From a checkpoint of a small transformer trained on Wikipedia.
Size: 8 layers, width 512, 3 heads of 128, vocabulary 32611.
Architecture: RMSNorm before each block, rotary positions, no biases in attention or MLP, untied embeddings.
Training: a variant of Muon for these matrices, 1155M tokens, 4877 steps.
MLP neurons of a small language model. Each row is named by its layer, matrix (gate and up: input weights; down: output weights) and neuron, and shows model dimensions 234-329. Each number is 128 + 24 x the weight over its row's rms, rounded and kept within 0 to 255. Numbers have three digits each. A neuron's up and down rows have the sign that makes its largest values positive.
Before each neuron's rows is what it responds to, as a language model described it from the Wikipedia text at the highest values.

Responds to: Middle or final word pieces of verbs and phrasal-verb particles, often describing physical motion or collapse, such as cl-ung, pl-ung-ed, enc-amped, cr-umble, lay down.
L2.gate172:130112151150125160150117139143130102155115107139136151103085099122141141153135122120134095163100109140117121118126146088122161143174184094127112131138105122156115194154134140082102172123095187160107120180145088144190133120118148102104107137118105140101122101113154133123123123134107134126
L2.up172:151159092083149136101178104126105110125199118105153137111120141150084103136063094152129102137096165101139159109134113119201142100118134183118130057115118114144115105092148156147136095158117116121093073164146105122127098128163094099088102149159132142117138108136160140122120131122133157121
L2.down172:149162086106189095089121110141136131104149112133152126132106123093170119142143096143077118104117121077127158108140103137122133119123159148126181143099108131175112108142134139152106125118104140133098092142101092142133119150164076145122098155097155139136124096170159081116141133133157142145

Responds to: Words that begin a new clause or noun phrase mid-sentence, especially whether, a/an, when, after, if, plus first digits of numbers (10%, 200).
L2.gate1055:099089163122115144122112136143129113120095109140119129099137114095129104082161115096098093183108132145134138116111142107115164121130117107129134129135113103136124155131128155146178140137167141092180111155145106114117083122134098153133161133158163082087091093151097170111066112125098147134
L2.up1055:122133127125123156108128187087070127127124126113145132102126120138118157151141121128128143130083108122116126099116160127136145125134143116105126114111127134169095107166096136088115170143130154145154150118156131137105153156108102120121143167105121143086097141144163114141183142112083110140
L2.down1055:098176148082106107108127140172130169133120156136082153173082085125129142185135153156111134118143085120130125113159105127107169109152098145108115122133152116123141105143137096148137105089132154138138117122136121107116136134076155128110163124118111170114110135100138117143199133138163131117

Responds to: Colons inside clock times and track lengths (3:15, 17:00, 4:06), and spaces before numbers in tables, ranges and dates; also scattered words in date-heavy prose.
L4.gate1144:136120129162132126091123112142117152144117129081140180138124116153127133151188103088125155136110116095085105167102127130151142122112121119162093125072127144144132112099127038083111130112145098113120160120078126138105099140150148125094121104110156118159098114126153128100127129150114131125
L4.up1144:125116123110095122139118139089135137131115135115118189151155068126123093154132119155122116137164106142095117124091136119146133089128072137099155112156110140136107135092132103126192141144147124164162105113128101128135133131131132127109134081136108110133143130183144129172117134147117106103
L4.down1144:130166131142117128103107144132095093096100073132137125143118182097096125106164137110128137161127145117127131179132121142141120111148113129125117113097147170133094138145095132158170075105120128151153152104130110096163129129086143137115132154165120096124154150112143121139067138130165107113

Responds to: Word-internal subword pieces that need a suffix to finish the word, such as exc-urs-ions, aff-lu-ent, imp-uls-ivity, comp-il-ations.
L5.gate778:128161114111154158118179142126132143077134151145120109132135137085084110125104103136103137099140134127097124119133101151149120132172119157128149110137076103118145155127067108120099104122125128175115141135142120122112148168142117089150145141153130170111132132121117166113113123166115102103
L5.up778:104113110130104155110142159121124159132127158124099100112083154095124094169096127118156116101126171143165153120141116121126144124093139154114120110149097137127141158125091135127091094127154140118118133151083122125151087149107097100107168126151162102134123125156183106167174140144133092092
L5.down778:129138128097169123109118154110145091128114115158116147153119086079153119142103103090155119093097112083168147107077123133149165146142128109137139089111118148137155145098133122119094091125129205104122138128152122168133124126139148132181102119146119143139148114124130157145173170091146126106

Responds to: Line-break tokens ending a heading, intro colon or paragraph right before a list, table or new section, e.g. "following species:", "== Recipients ==", " (" in stats.
L5.gate935:110155127153107087154171129115100124142117138129128094100096126109153116146148122100113121114105127122147111132146101116114132115115097117169141131171159139089094141106137118162136097146084159127102190128113175168111125074120122140101103109143161123128107148135092156187128081128130135155
L5.up935:093143149115101111070145131140153132172087090126160147089117120138141097131102125135088121141149058123126104108109143110106126130153135096121108123116177100117106142105106095175118094114136156132123083074165116140087156137101094150121171135135145126145148086105105100146113085142090142160
L5.down935:152151149116112134094136126157125079113112147144096153088141093164152079119135107138124114128140122091119127103140118107147157118170165118138137167126124133130110182081114100138140131120116115136141138120130097157125084149093087089113109095107169176122110128119140137132133133115158116142

Responds to: Tokens that open a list, table row or parenthetical detail, such as table-cell numbers like 1 or |, colons before bullet lists, opening ( and included.
L4.gate562:123179149122094154121153107141113175144120117142129198111184125163119113106097151155094145119130109152129115159130134107121088163109113135091184106130109110148128081087126123128154095130161113101179118150152113142137115096091140127115142127139099137150095129142147110167086090117136138095
L4.up562:119140094132111132113127157128136129107149118147138154083147131096139139169111137126133167138120154101131109119118138099093142168124131125123144136125174130148049091140121087108134123148137116114098143048190171130106117142121146118166109143158115133068162111114141124136105089114139148138
L4.down562:110156093103155109129140127104102097182114111157092128125113133122153149110070127122140124122160136131159126060135122152101115141139121114114132111181094172139174128129130126170127164137130138136092162145137138097137137102111146173134099142134125118088102153133123091166128125114129107112

Responds to: Mostly "a", sometimes "large" or "significant", opening an object noun phrase after a verb or preposition, often a quantity: "a majority", "a range", "large sums".
L4.gate556:132122142169093123111104132111113119123156106111155168138145102129128166120125130111107126120160098130132157161108124132108070151161104111135106102120136113119153104181154107103117130103073133088121168128133056141119146140090130106100164164105138130137121080138092150140107111149113123171
L4.up556:151115113141123069091099136147175118122141138118094114125108152121118157105123101115095119148151129143098152101085099101082136146139100118129110102119132120111086125127118132117131124144117109123135179129163141154085116089123058112115155087160183164093132117156154120144126135131103118107
L4.down556:161115115110125120118106121084126105158106083135135135106097123118110181127166106154139154146176115122135135113131106094157110140159112118113164158133123128161144113108124171122133143115145158115124097079126110102131128123132104124180106118121168158145151128124140127127170121128132118115

Responds to: The article a/an (also capital A, initials like David A.), strongest in quantity phrases after only/for/over: only a few, for a full year, over a decade.
L5.gate1210:125131105137078144104110104168134094135140140142110146133149114139092154147105097132129136123125104141144113163116122114109135124129112106146141127142093118132116158131165115153116168083125177096102167089114118160158107134141105134125140136115122119093130144144163096099096122143084106177
L5.up1210:145079151142080120092121136145093152122113112083149106117140131124143155117141169132139056132102123126126121140126138117105111111158159136126170143149114136119090099152164128172126119136130135108174135114138144126123120131132141119177148106122136120150108145126117147147123122138133098139
L5.down1210:162118115139087123103127147105078116136159113104113146123138178126110159157122114178113144090130110177150074162133108093143131098162093110114145141118130101140112112131121159115119121116144163125122141075139142096189153130152173168130137142122142134116131105130120106098125123096105114152

Responds to: Ordinal suffixes after digits (14th, 1st, 5th) and "place" after ordinal words in sports finishes (fifth place, second place), plus the prefix "pre" (pre-orders).
L2.gate1178:092097096126166092115128128154114123110127129122130172116105117123137112143145132125145126118143136148133112164130086127136111130058106155120123142123122137148110140146158141168143155138121110103153125092117132091107119107076143124123105142096116155159123160143133129128122149137114091138
L2.up1178:145130173079117126133113147115162092140181138118094133106099134080119057145099094108139140176169110089120128140124164124092127142113135110129113140095107125118162124162116130114129144123071097127121117153129108112147130123081101137108133142131139116150110141111132127152103167122093114142
L2.down1178:106097094161181101137154132121122123111149102155126127118145171179111132158134124133139108080134112135128119149130134111119151119119148169111120174135159130134115128137110135129163121092182143117131126144134115102072138153103136113131125140119154137125141121115155077118070103139103148126

Responds to: Word-piece fragments early in a longer word, usually right after a prefix like en-, in-, im-, in prose: prom(ulgated), inc-on(clusive), en-ric(hed).
L4.gate46:136097113074117100160133174120112082144100118120131178097159129130096163117143128130101125151163148160115147129084093102151123152136145067146157140114153145120102171100100182116121145147114126115084101187113143108104103148091119139158107113132110197138133126158135116137132163132155140097
L4.up46:092118136123169140108132118134150142206121116119160151095106113146100109156141124128157118079154138143123152108123154151109150115110165116115099131123096106127125144133161106137150109122104142187092109174130110087138118131116104113151118106092125173136103145105124164150107095139143140129
L4.down46:157109131134094123112134176145173125187095083088143137156147141157086113164110114107110106151124137155126114152071115134164156144112138143096109125089138145101138159133128130095104164113112135123159112131100105170147154145085111119141071106169077121151116089129174119136121139121154099113

Responds to: Newline tokens closing a line, often after a period, semicolon, parenthesis or year, right before a new bullet, table row or paragraph.
L2.gate853:116123132114072091099196091160120133124110130124132106140137143148112121142111113148121120125146113148146145123170099128152167208140163122103135109107105095094141104097117112136133095108116166135127086145112159157137116121130135120114128145128133101182130149128115113103122149134195115157
L2.up853:120109145143155106122138106106155139081118129141135159145176122127113085136112145082111146139096120132135173165165147142154109142126089184154084146169115128152137099144124115118179121082150113109105161132120144150142125163104106123088111139110121134141138139138141138110106124152121141120
L2.down853:077134155139083128139122124125135157115128120164131127117139171199148136127137124117154132117115155109142112119150125096193159183169122111132136111129086122123151121073112131143136129143122143092161116126100130132137148108141127153115132118090128142143132115126111121140161139133185103115